python train.py --hidden_size=320 --num_attention_heads=5 --intermediate_size=1280 --vocab_size=6641 --hidden_act="swiglu" --norm_place="pre" --positions="rope" --rope_theta=10000.0 --qk_norm=false --parallel_block=false --init_std_up=0.0272 --lr_head=0.00613 --decay_fraction=0.872 --batch_tokens=65536
MLP neurons of a small language model. Each row is named by its layer, matrix (down: output weights) and neuron, and shows model dimensions 160-287. Each number is 128 + 32 x the weight over its row's rms, rounded and kept within 0 to 255. Numbers have three digits each. A neuron's up and down rows have the sign that makes its largest values positive.
A block is one neuron, or neurons of one layer that tend to fire together. After each block is what it responds to, as a language model described it from the Wikipedia text at the highest values.

L18.down755:158141091116120108130072171083131122117136174153115180157105168085151085121105099127100135080050128138081111111136130105093120134118135140154088149117130155114097124099143093207104141212172148170134106120125119126150096147112117145171144075094122127153126092109143129114133117135122162146061168140116118131088165096131103116160066186118111100140160093099132164159083131177133113095135
L18.down770:198131122091132122095119116059065141117154135155064148179125150133149100115199157134121135064178179100106124148088093136126139192142103096089198119132141077198089130122053046196142186112109203119111118131122149133114091125154163131165185095126129095177145110080091136198107136103104149113160115111125062171122134125109178122106140101113107114091118176163221136096102153141157121105088
L18.down1201:150150138138121107072178105107153086130107132135145192128126109166114083098107178137140178138109144150113051117134158121091127150107137104161120063174160144114128055135103143119064203106109169127133138129067133091155081145086164125135169130095086113108137165159079159138104138136124123101093165129100104178147108121111066139128140106155131142166075166161108113110124123109149141106150
L18.down1257:078114121162132209088084093121113136152138075086093129067159077151135095098108141123079145183170166140133139114131140155109087088155151108150129042191172115133121126157183153121163101090070112077099150155107134157077145189124156148120157136105110041152106164128063197093104127126126118127151183205110145190102103137166118198204130155075153119175128182135144104080142119100110128118155
Responds to: Before bare-infinitive verbs

L15.down957:114166140184140186158176123123146095105114104129170132143204085146152088104115141169167145096141081125165212116181129146118126155120135092103120125090136108106127123106093106116171190117090097092151109162079154125085129149105043138153156095096106135161121115181080119112152095123228138124081157103118113128107113168102081160137107162120150140087147140060126102105080086125132119133155
L15.down1278:119131120073167133127120103111083094157110145111125079135135121098079085117166126159175107085106137058176068103160163190135115151121162174118071151144143172130090091115105113123095119148150109199121162109154128132173129095126127123113087087140134124149107130092155086108156102100163104112146154129146109126128161151164127135125083125090104133149149095194172141176164142117086173059128
Responds to: Section heading closers

L18.down85:127175111088081153159104174113132121097101127143073160081111114118091084181154135171060140120136138145134116150131142196148113140090113144098142155138095135103080145086113139150109197130137086110099084110160120174102106128142144098170108143138197171099168120092142175126122097150131120099111112111145118163141112081158144110184065115165148115116124105118166184118092132127060166143096
L18.down95:156113136124146126127190140087165118074181108087146108134119097153084128082125163178097124169097121154195096148105156068157121124110143086108145121116127116067171139190139154139093147134116133099090132171133140131049092186143156073072168153090117127191052124076199158042118107128158092095088092066106147146166121135090119063115131175131106121118140136123139113109121136137086205149147
L18.down315:148126142052203085096127140132066131118117124110127159100096113131106146174118104118130178164169100078066153151123146131198166153099126086097095129194125108119168099093136129127081096086188076091146095162153169150148129128159106098134196091129083144120144145113179131103106124088089184125095082122176160189186097106159121144145117161165160110183123145129134116100142157163103179149128
L18.down368:183072162104150174121115082168122123131153087171144133126149123063128077148140093126130132170132098132093143167149132123117112088149113122085106162101114108101139143127133073136135177123101104094167139124140108110069110125183208147115122132091088107108104127056147102175197115218101132128093153083145116168065139087164152135122117146135132147117208160091093152134148143099173135219078
Responds to: Mid-word continuation pieces

L3.down60:150167175173105176148127097146134128157100105134140104109181123161140109087102134082146172108120138104166179111128066061073163087178216107202131099102151069103161135110172079137089132133096171086145152120142123095109051122164150131139096119111155168175108078212105145142132095097176162102120168122178201084146111130171080152118121130161124150128159176136115167144142132121147093085059
L3.down92:131156094135103093085111149172193112109106173091186077093129140150156103118140137166121113128127110138191114117129142175138177143100103161173125150116186096143102110135139129149167093153176135036140131133196143070132145094086181167071079158116178079132116057090113114156124149152132134114079094158107116134135124092106149135179110130157112117216102127163140117095154051103163196093086
L3.down180:109214178148087096203150132119119107135108199080143108142107082133150170140119109139148176149143136114137063137110159162067123159053112134089160222136133145096108118133133110067149184097047121156117179135156152126138168088149139139089123099100111170120150095124154123141057100132148199159120132084046107129126094141123092092174134205167175159093117098148115127174148126150125149131079
L3.down529:085150144130089151128126119152139099087147191162120240188170143152050108160113134184136061174114148119098130159155088144093174177072145159108122165168105164103165171138096102138161126122192117177093157150121097132123123140137097064128108167152128094130138186103129134106109126166131082121111123157132107167101142152160085084156141167132200126134155148114091108119137124092124111148101
L3.down566:127115140072124133111080114084113133141144195113157142118061163095101085079084154098090164147058144131059100147155135143151111113125167086205119132180200149101154099143119173145130138065176166051176111068140162086153123130125133185095133160161109082143122179071147104125144152111094132175158137176145171099145157148114142093095156077136134084138165118130123158146120115166099094086097
L3.down697:104119123127148097163185141162103125153192072149121154122166158127142108137125161123148138151137147154136190089140180158136113132119099135188097127145144143191129099127199109118138104107141146197109122110126172082077134061105061135080153149127124108205156092169144107109175183168081157151133151144170163153105135092135121136187099117143134072117126113135073176091109109139093127123106
L3.down892:133083124139123133097127101105058141135103088071168145162097115060172167088153114121151153148081102124149151118084091165137106123165132137120136094086159121140187092135124185180164096159155114101064148153140131139133118111171140120077143127113131168176054142106106107146129179155162123141135104105128156127130155099121098148128184151072156086166102111087138192077126157081144168118102
L3.down1260:068112084112150157123145121112101128123127124095143102159128077071133125147147122108137129153136129121067123131150127137137132145056151185160146103171130077066126134098126111111089063115089123079153152068149148097115148075143133146134069165115098148101089136121132098164150165141194159135116110133130094169149160165136075134133123123141140141110140134111131135147092158092120099153113
Responds to: Mid-word fragments, especially "mar"

L3.down11:081146094121110102121109087145126136135144090136174145217168081168147128145128160121125118159125111084089101108155172175130192102090142208124144179086154127135127150114142081119122128113137125059147148110142124073144155126078119121127086108111123095091129112176108188106100132128179148105143141093163125158132094160093081098130176148170109153099098228143117101120094088102114090153081
L3.down67:127081101114154122144127124120088099060120169151032201098133131166113122134141158073115158187159115108110163172132058103187108146095137079177119153139172085149142131160137154142109131155161126171089111135184105111114092072125154163129140104112135125110115147168152127124078094111084158137075177115050171096093172171149075159077084119063104121155144083135159089125188180146114163165119
L3.down278:167163116093091119111123040102160184112113134125067099087144118140126156103128103143117159120151143125147144120200125131133132138190066164144175108138136131106184121084136119117144110155165158132169151128138066086182133089059120101123077108105113092103111126099149064140147148188091131066109135088054133076094134114126137106124126141105078146153129098159128116075097127142129125135149
L3.down433:189153133140097138162135159117144096091201082104083117141138152125090136124059087089176175153201120162122120159149147128103157094144210147087113151144220128096144154119107072173127217147162162113125158114147150135134103115081085169102095120134166075102092087203163165117135102122142102137144127141137111106134156133179128117206158155165138183126114141101149094167152080146127112089148
L3.down535:127140098115133059169079103157171156134124144087112177152136146156119169084146149092120127115188120104145059092169108139157157052182122129119142143115096119147175154186164147123161165065158119086108135102167092131158095121104091114150147132075180147120029120114141122166055044128150134068091077064155093128044166152068108143115089068110145071083164082154184116162186195144138136114124
L3.down543:080176150117084132168094203174121084176107165109126119123103197128141153151158130083158149117157088120120134120087132112088118078121143132094105189101098126129196162216088111133107172122108150122124118102144138120172099097152154129184123145071151115120122091102080102148121079149109115079150123136119153162101142078114147188158112164141113151130109134089125158116094137144114137135132
L3.down727:104199071096134121095126091056119086091120125115113141111110068123165166132128129131150116104131125155084129106104122121192176130145186128189075082091126172205086100072101139065084110147125112070115132105138140139118123145129162122151124156096130108145129129128086093140121072096116064169137139135088117098130104113153150119147128140146140094154105159120107061099164135157089157143131
L3.down1152:136171144126133110124143129120133105092161168142139106146134112147178119123077119151124076090120080104105159210110130103128159102139155187142158160168088135146131064159204142095078174110135111158130103153168166171152121167178115142134125162085170109099132078141138177167147148172076109102084132130091143109155115055107123121069163115151053136168081171117127139110115083090177088135162
Responds to: Suffix -ing and "to"

L15.down915:187143076097175107090192131135087105138194108121145109082102204125138076139100107110151138160105108102086139138105134126155125192140148063109116075107142109142201109149156173099111158091138103090084124140070152114124138144141141105166133134076104156131126157106092115088107133117172163080151167128121184148143190082147091142166131188148135072126095114133071118151104119116096147140096
L15.down1270:197094147199129144102150097137079114163149128062098178093070114150110151176119107127151077157098168153129085138096066141160164056163144115101159138168136182126161058040105128155175128120146133205104150118099164101122160159115174156089123154129184143136120181083168112165126088119121144119103139140134113139141115193191131141117147109104142072162132150090058102134133096090127148142130
Responds to: Verb-completing prepositions

L18.down87:107157146191159184161103126105151106162133149140129170118080177136051095149106210170102131093136091124158130118127138146134130133136103098149119066122185107088118137131160110133132097098113141080122156145130076168071106151079133147146134123130186159162091118156121137137081126132086118139159173080153141097174065094127161126114174071120180146090147127173166109178093113145126132160118
L18.down144:129121107161135114180158153087160133114125130136137134112148151133135089136110166141168144165168099145164151170113086188073177098144079139114119147089080064115128143155174096135171084196119128137054106117070125110106115144115064117205156154202112132105092149181097107168131133140207171145146110131099154180122130118172105096061135113159112140113079134159172207091111128132100162194094
L18.down398:098081093154195128138098145149085119090125100144151152139174189106106079155124079159096135129137154137116163109093115136105117094108066079162133136091165111133187141120166172149102038084152117117154188135149113114132203078120135142145129181147124142107107068176161143182137124111167124181146122136138160105152151133112172093152180092072090150096089160199111118138139167203096132144124
L18.down1126:158106107143155179121076107167112112087165090150085098133147128102115095137132080144108087105110094134151164121156146153132172078162129131073042106147113158098163125138160139151177118135130065123151107175135055144051141085083123188132173100119120095150113130170128141088090140152184146125064123102094072139101110116104113156067113138107131149091107123204067092107172082144083152101115
Responds to: Mid-word vowel-ending fragments

L18.down8:164156183117183121162174124165138174086157159068135120134174093083137178174080146142132074139163106148130084142110102079116139121105123120187106160216097134137078143073150123137063084099111142139132131129080098110081150134165127126149101133102134125128137165150112090132124114093076102117131135088136149146171100160127127128170158159100085122174128113146149183099097140134168120138084
L18.down103:160140152104129135112119097135091139151162107107151152149105109074161149086082179144170121153187124122071131111169165160134121090156148175089105105129172145147121176144164111127153173106067118114150089099136090152134120168104080080123193108098125116167111119136153146171118095121168102100122213119065136126150210168060155200128142116084112177130094136179075114173147089118119168153104
L18.down107:144096127123099144102151094132107143148132127150165105130087122136085144136117093119104058108180120147173096137177130094157151125150156094116083161159207136131166116160125142108111142168095155135072186134165126095099108146119107137076156147157089204142123144176152157140143103152126123124050139167133170101087164168115150133102130114075153139083110083126117141127131106099036157101076
L18.down916:111117081116121105125090167156084125176117188099073056125096157140176163122106142168070089090167118135147114146100141132095125138143160120148128117111126136144099159103168198095091110122106090155150157166100054092193186120160115135114105101146107122120142162053084101217120104133120130112123090187154135172135157116142070083108115083152099126151123114169102123153171080123083221149144
Responds to: Ends of fronted phrases

L3.down105:145135147157087128172114130091171122197171091099147103154111052119069130128123140149130126112181154173149152136124123126075058111119143137115165094130109161134169166128134124181154055090133143101094115044069104143168130130100110146097064116128101113114118066133168118168148133165140084124118127093149157136130112110166087093110045113117080103141143069154093136152147189167079136148134
L3.down401:098154137117103089057093138135138148129144162125166112110174141114111141144128189127146123143191121160142122166170109115131151110107148093116084135084152125147152141118085135150119156151103210088117146152179107156097119111172073212126141106133177075073117074090157146093108116121115051095149144191080117121186123165169155111044109152126128144157107074164100172136103142165152120096138
L3.down591:158178141214084131153121115085123056198108152125149125131080192131122066110127177131111135174136115120091123112190104119116143124131094117155147127119190168153101131156119133116117075150145163098147121140119165172126136128182119108110111143099086096100070160108080158065125114158090101152140138134110085160110161110108133105088102133140099105146159149174124068122136123151109171130127
L3.down766:082165165133125079090189077086152102145172098113133104122078165123144130109118097189153092128094108135114097162093107087074136148137127126132117142078117155105081082057154167125100141111088098070119120130140132139113199113142148146154170155117172120157081202119120066117110104141151161108117103104121113087079174127151109148069095152185143186134130076163172186142143091129155106127185
L3.down802:187137099091130116126155092111163127171180220126147161103135108105123067147088119128136170119179094168096122103120127125139081087034160132132125131135146100106210052121117118146165161146134072073147143118083090089181121086145130146119092095169161145180099139094123145081198081150131125157110131120109119052150155170136162135133076111107154126224146152158151049092138178157073185151137
L3.down1023:138124105198093150128127137185075155089084136112090159203145116120168132157072089147119108153148113101125141155140130106087155071158082110140057172104141116158080112118125134189116136118166184094123077138166189094166107193118116151077156159119122135167171114144138171091130194141092133129111116088204172120139123162137149151092134174146186166130144089099133157157143130110112148134127
L3.down1063:114088136181124146118178102163130087116122032147095072127126089124140110136106151154114122065132129121105173171109139136143123170134149163134149139192176152116129165166134159138130201157072098133152091153181168175090103125105161137116122233098136145146125113157166188120088161125157108145075154157144160060075129088108177098178079110191094105145133141128120144113094116130147125089122
L3.down1207:139172126094122151098150064121126159128122103072117113182128080100129125110168137111157158144116136130170079149163125155109110108112155161145148135128179073108098149135125173091126124150151147167168110109086102148150131101140104154123119129135133122095112135101143186164114161113144154170123181197036143193165100129069145146158070126161171139109141075081052094173101166178081139119147
Responds to: Incomplete word stems

L3.down0:097104055109134158137091117120091123143125137098166128143118077101137138123112114133173140151161132149085123142160152118177167141075154178193149121165148096111102150090111111093112045098121142021105116114143143121118155072162103147090119156136104097084150141116103105123136136143190128129133102120124101167163166164142091110117174115113167114129092149131095122169133113122139082126091
L3.down6:149150111149199109124150099136111184079120100105108112192161068168110151104143117147110115090102158134090150137119140158099137181154147114146146031193104141157134138061129149074134113146180138140119150154160124131121109171123091130085117142144095129137126106117121145092149115115145150163108147164133093077161147117149067130118135118157110145116116115194135065129118166124107098171144
L3.down21:143128159110166122114125069122185168136152110065175135130112164145171173140151125090083170142158152165103149130145119131119121155155099108178106117167083172116045131144122115167131130100161170142118174139146121129132142086123071138074186134099091101141130113119105132111100077152133077154127173178115122164181103145163151118143124142121150063148124096150124105137093078218103159111120
L3.down320:125105140129146152096108111137116133098158132117134140157100127175117171112116118186095095105125086111094160215118085142169137139182133121094110133166196164115104172157117117135070094142113139106145108157135194158121119119164122107156108149136175128090170102193119146216123115189142163157118198113099107105138152117125115188179149097106102121125127178079135132140140141128089184136125
L3.down586:118163099143097149189127167159113141083106120103111108144155152129164124161095082154082172162101131126102186113128171127142137155142118118150123118130100084059115127152128140151142129112142069148126129118117104072137171144152112124155202151087133095138147169076128154101161153111142190142159091085082060099133161201084165175112139126194134087169160184150106076149149094118086092165115
L3.down665:092045169129119153140106113093131169102169131167159163115156115130106044113048101157091182104138122175180128153188125130116109085126094137151149112127150172108124169122098111130104179110145174132114130161122068162118122164137147140088110072086112169093145113130124135137148135148164190177065114131112147126124095150151076120111148144075136143157160139069159173082080131144128149098185
L3.down1053:154134111062124091134109090150116174108109123106138131100163099105053153149107152120120153137173087090150082110156118136080153126136065101112199104098111126102114151077201085139087072132073074091139165123148033113132109108131151122098030120091143185140126116056111101137090066130128129105078148140157115117116149098112112075148104092181094101097135084089124134111160116118104163105070
L3.down1111:123131152106146174066172060124063106140162039165085150144147142111124119142134136149198125146103094149164127129132100128115051135070094146142142101071167193160197100117146187159101144087156131120122104146086173075135067150101156126115146097148121133124146148136107114090179147140137133160175135105176091126109160096057114161147154100179162161111150161157163176153109132078091117088105
Responds to: Mid-word name fragments

L15.down159:106170127094198128126070076142092073111179116113096146176161111127058117125187169098117126092124178096118113151206081096110136158095138147108132142087191129138133106099153143180102096097082106134145141161185152128160088171114063054125120156117128173112095107113127160111168034147133099125094163104137140109088108123122220092136164094182103124132123155130129161150121127118137164161156
L15.down983:165111156115090126168103106146111144140119139134100067104147093121060116112141184129134113119177102110070136101155072147124134111142101146074187119146168169070092149167138142130167107182101159163155119076136132152039108135091106116101065119123152079036172084169150082141119120071156120163139145145146157135133081109124098110055127126128174156105139105137140065174161117107184132112088
Responds to: Word-start fragments mid-word

L3.down142:123140096141145159115120161138108136116106121127086151179087128074156171159112142147073064140149176114110116125099134172160103043164182131124098155160152097172106162216115148096078164134171119060120149155156127151145150144174098157114136127107164156118154098141087126123144149135136098147127082131125151096131171131150145080063154209060136092150120152146080136157123123141098067096121
L3.down603:133118106140138188129161110167115171116078152135145149125103109101064071118168084059110107087135136125114091105163083124111161120141209095113073131086097104145115171072127084122100109141133132200117131131138027126116045149163128145080125161125064131157103126202071146133118157107177111114121065104167139145094150125133132139080154134097110142148180076091169151110098128158166075177096
L3.down693:122146059140117182153129094116145098123160098169104125151099122107048138103141123105107106087140129116137096130115045096070118128186107165121109166180127132166096084155177189095112162143139066095141164126079110191106140144154122166140165120124130107139134176131216134104100138117113176104065120177097110170144136142082104099150130147119093096118182128129109113157166072165102145099130
L3.down773:130109119123126089114074122166054124124121094133174156176147087087144093160100070161125102160075089104125125149142108101112116096187074087145120092164180133153170125087088116148135097128173119090093056127147139136111111155119154122136127093111175115127135138156106105133128135139140125171129075118115122083183191084093156093166084175106099180122120141089071109174078163160122163080164
L3.down796:156110098069098198075150115129103105135123115120059110145168167147163097107068144083075099190110159170141123091118128173063145128116051136055091094151137125102133143149139114135092194125136155109138128117141101132049067065118129097094110092137152142115117158112110119079149148115124080196173126138166176142131168101140126073130138080131191124110105107134152122189140113157150100103130
L3.down801:106134150169144188035161167136177127125105121210084106118163106081089174143098200125129131118137150101062165110144098110148180162118122151082124145124141151168051124119163123108120035126128082086235152146125146168155109091125151127155160129114095137114166093138121106120129109101090096139187147151134125128138134123119120103150149127147195129085088128149112089143127189153154111148101
L3.down1133:071165105120129087107055132081136190095151078121133149103149113131180165158143145129111172105114130114172116129140143120166132148098163144186161093143127111184123149093062141088118079122123126079083118104145121159070152105129116133123101174126121069120104154135146113161134126109098128180117109174148118141073136108155119127119122127130110099099155141165135049108137126119073143144137
L3.down1256:095199222136116118124096142138162140135115103170110107123091168151142140135100121127203140117136083094161140107123120128163184117147171141125197129167090147184173144166137145130130105128193047098079072126216067122139149087204183141120092095147119126141155109113147091127105140134137060179106076147110129155105101089091146163113077099122149143132087150106139057073121110141113134162143
Responds to: Mid-word "a" fragments

L18.down224:124165158107114059163114162102154123206141157102122036115145116127087155115166137099107118105137196159139136063181182167080182138141134213117119189115125108187114097117105166093105104099052133117086056107096123187166133131054091089079130138090118169137082135112110092092146148123145099182134167138089181110135113119172122141093123167062133096147100109177132148118166114154140179058137
L18.down346:088150116117106178170092127151132113123124092174071031172218053105126134138096117208057171105155141125066103148154118167103167119095153118081133101148147089165088104107153151190117111119208099127164156177150144125106070112116145176158100077117129120117129087114141076141137072112079131062116101122176121090082139163134056150132053095094116182168129151140143137074166109146130117144106
L18.down618:104187161100129054159141093116168061109121152115132138140162168100167134150119112111123128137196160138112084097148140157137183142121132085152154173144138076138130068064186164208098115150072114066089110173124170166110150103134085157101139146137104118148056090154137073115071143135144154120177121110102105132130119141081107072186096115116164074113139150129142170108172193132125127129149
L18.down705:139153139114121102171145067102132167188144145105109095076113140136169110118088079177165163155161108145152150144118110095133164136149203177151138141146097145169111101090165133137139150104171083110086117125143144118118076127088134115131133128093133150121146113153144196104081091156106083119081106098158118126136117104159116132089097148135147115088112113106147092138187136120153095075146
Responds to: Heading closers, word middles

L15.down165:126098131120143153102118093150137080064084143133123180125135120155110184156178129178161169072173133154136123118148135140121162132125090167179126096123139127179098083152116165136091148137094116118099073175072139107125187134134082131107132169104129068117108192111137150102196151095093114129120144120129077156152183180132147158091138104081142163179138145111149098118109078115158137137148
L15.down591:128121097163094125116067177124127161099069169125157173126202085134133130138133099129167103165180119161146152137114090116119159049102095155111126086249122068109110065103144189131093112155080125088126085160153140151137151109106127080130150165213128131100123141189146072169106110129160154142043084104089121178174082137109074145119106085113137090105106091124117041119134118130097156120161
Responds to: Word-start fragments

L18.down561:080111136163077070175147130145176076120146128137178148177133213188122064144133143138072093144140120112096137072121177149163093087103150160112075107113079089171139148178117128116132115208130084111180075104110131159118095149156169147230102142151121140208085116135101106148116086126190109128161128198140154184113123114154059105168167136133177120107128171154091124108109171108155072111070
L18.down621:139156094177094140179139148152177150110142122179220185087077132130123116130126136159190097140153146166150096174108097118086145159066162136099182180124067108107140097113117086123143117076152136130106143091082122136120181110088117128107176173104126122101085118140120077143141125166093141120130083131147114110066168178172111073158130114137135149098143217128172143075111121137114189202087
L18.down801:056121110175145148167116104119126139190172153134092102056139153149107119128127120229109141111104146163096130207047130105114110113132075145113187117140125135168117150164107153061098099100120150160163155136119174160063146166151127141077123164116100123095109110109147124100142110121184118138084195144078136146121171175121095115155090105117156086125136078173064167119118129128128107191113
L18.down1076:138111095166130117130149117120102129117141159126106174148043149128204080113181143141127100187163135173083153118102118113087127062100113138144138137107110143138170156107197131145130111206146048092131133137102140126162100096191114126093161123138118102178170135124073148115126139106132101138139211123182157133109161170144087142249089158122112087124112126119089153064145183138087148146141
Responds to: Word-initial fragment tokens

L3.down3:172139115135140167184114144143161186156107185083163183150134125127154138137113159121111150153135158139106143164119137056127131127172112117108141110169078092178127163188120157183136159108178163079155111149176167116139115121100153152032135191163100101113184117162083165097141169130168163044056088137128143113078118156144116105112166142080125093109082160087098136108120099096177130078100
L3.down226:152116125125125109141139119159163107060167100166160139084143105109122182121086166185137127124122152113128181146146116070148117147064114167123126121179146113126137169045168127161156118138110166101077091103140129139137112150125108121108112127159082114133116176144080117103123056162115162169147170150178075100139141154142108149136114127118087167172142093128152092100121142101111172142112
L3.down258:131106080134123092093119136155045188174114123098106149133165123080159103139130103150133136113163147165147173150130155108137163118159166179209107086131135092129097178158189118090105070155123139129110043110098108073181142163134141082101125122140122143097166068131114206152113160124165108107087152141201155109156145129064088118048193118164128104121171172158151112139097176089173081147180
L3.down527:182091147094163089110156138113111168115140165068106100162154112124111151098052117123157132133078139155120133104131092082140135125108165096202110137149118156135062141140126116112166110205108092111171092173112098126130149112048138132090144115100132138082136175160154164143069124128177164122145143172099162145137128111177137144209089149130074173116110155133094103162139112158079066097068
L3.down800:130116159127136154133149115172076052217162065052104111156116154065141070157193147139112061155138132125167123142153178147084134140148119110166163144185091102160101133113114055072081136149142120117114087143133128142182128125120165069150144151093072197159110152080129122076122092126130065118154107154185107154106139099090104183123141187106174100169020201131182083114151120127194059115165
L3.down983:089155147160069097124118127070116158131079186118117148161164138166117166178183172077091164162164084142160174157113085160157146093116119140150136190133162160062097134151119154221134236091123093136201128085162117164125087122129089143123121103137084112156142140132141132130142129123120112073182195116136107078081158133125089139108086090127130164102164133093127155103145115122134112141155
L3.down1153:110083058111101131140056152127164106121090102157144200127075117125140094146118117151110154160144149143123133083097159117124125096137169091116116112051141113113100148073128176107193143125135154089107102105075149057087151128085164140104110138122110115142071084167102111155115112099133175103154126062172157129196122118141089157118125098162100124202118160161096063143128097108104092128073
L3.down1227:148143144078079136223142174131154090126090125113131144108074175090100113154108148126111115123135108110162095128146140076096125133163139123159128167120133105114152083152122118153136113068089105147134152055146166127123155126152112062146133127194074188117125128135172141131145179134141185109081158114107126084060148191126120115143130166176155138125167160136154144089118119124159145105186
Responds to: Headings and word-start fragments

L18.down120:140132174123143087168136117118094089140135202097121126168100129104083149109117101094144118076130120129153092185090078178090137119074134201150118069159169147148153115108127147182125123194138138139136098149113128095121102145153099120090183060108134124122061103075120088122128138135153146160086071100143123129113100161157143185165126119110135130152180115120087187092102144145136128070097
L18.down141:103130099092099112118101115145145134202071163089052132160183244133135094152142137187175079076070139113138176134151147112109142084150167108111142134149161144161165110159089112130104146100043132154140139119118143157145144071193088117137135102172116069134084142140135113118152117128178159149147137083116154152165166113181121128080093102118165096113196127112095152170154122130094109132187
L18.down445:125186147154128128136131185130135127096118120172134117137135117092128090135115130132148110077150174116133117150103138138101120089058123152082166103170175189110141123141161110100086113101111140145202104122096116134084141106154130103120213110170072137094093137210138082127118092142146152157159122121152115118082221145103089124070127069105203133109133159096140131114087058128136094144186
L18.down1122:119074110156143181147120105182057109130070092113088132147147153110135181156139116185139003116154108096154144091112101096130078094144106198128081150135139137051116148116122095082194104085121135101129122168164135102139077123181171127099152167081133150130143115106110156151154118108188123104163123183132166116112147137088095098142110151103149126119166154124104127125100110158107156138167
Responds to: Initial W of names

L3.down26:133151114081165193109138077101094149110128125167106128165128118070111117088107119152158136125084154154116127093120110182177125143115118095108133087112083181070080110082186128099156158132147122062091121160108130108117164111117136161177039057146168101122128142099143128091129079128160133153137123182122149113089101153140105179057122134163115135162103135170128103146208183130142133124158
L3.down212:111056118144190127165128166174130111067123185185127146145111187097172131138113142188058095115150136065079095123106174123158137102151095140136092177115128114116093101144149144149104098110160166022128104092194166157129120128099135148079123162156137081117073114074100199100102107116197115113138130118104139084115158123149097175137114074152112104105095121137111130142106137120080106133094
L3.down267:133131195124159137124160153130162149152173115169161159138117184118193101140095150144129180071146106108109109146147175094140169157159090149086150093133036132088147111114054168127113066113099073040144131115118183157130156156160109082065135136118097088126142133157107128174109136156147047091119141180174084155127104085121118091129044146117100114120134153116152108124075080128145143159068
L3.down519:121104100111166130157107209107171126199137156190177109076149170142131136121187163157105161102159177091106090123129103109149119189106129101160111153100145085163097117126164099083173080100148152124150090091130157112149135160121066121179107173097179103098145102123125124188094120132167126078108134074069110192103187101101105131089126121115114090126124116097090135110149088100157126143129
L3.down536:144155175090149092118099094129165134131086135138176160081139192127095158103112115080096092048122153156124144106122110085157118123126103089186076199065102143171116126088104110129130180134100066081077122093132135148114148077090052128193163128130165136133072181187154068135161122189158159147109102105205153112137101123190179172161110174235244106141116143112109109134111123104143136073122
L3.down1076:132134142117133147151127148141084167099158121113082186178099088115100116120048165129140119105126128111129186156093145138126079162075078073128157084101181149103118109113125162116125116157161108114071153142142158090132134207095171144121118090122138151168130121148123087132058118109173124206072182131140145092145102105101077161089112090150067138168135169152155062145096090175134079125097
L3.down1107:142073097162140148091132170034158126139158094080175103215084131129164158125117121130120084168057119121036110107073028145086124105089132114151102124156103159105130158174132072127107156100146099113136101148170132147112133094244147095175121108076182096121147178146152175186110121138135110152171092151171165110139155142125118156202176136106187131160141129163130133197116101111167137082116
L3.down1193:157148181148100143126162100147079126141067216169149101187133196178177128078173118102115116117177117136101137145167132133066118144113132134142133076092034119088161112089056088099129099094170123139089113067109113155099085168145178176186087109128113120117162156097153100115149150137130109102126123125154025118055093106093125157077132160143074111155138114074099126074118130132116155114110
Responds to: Word-initial capital T/W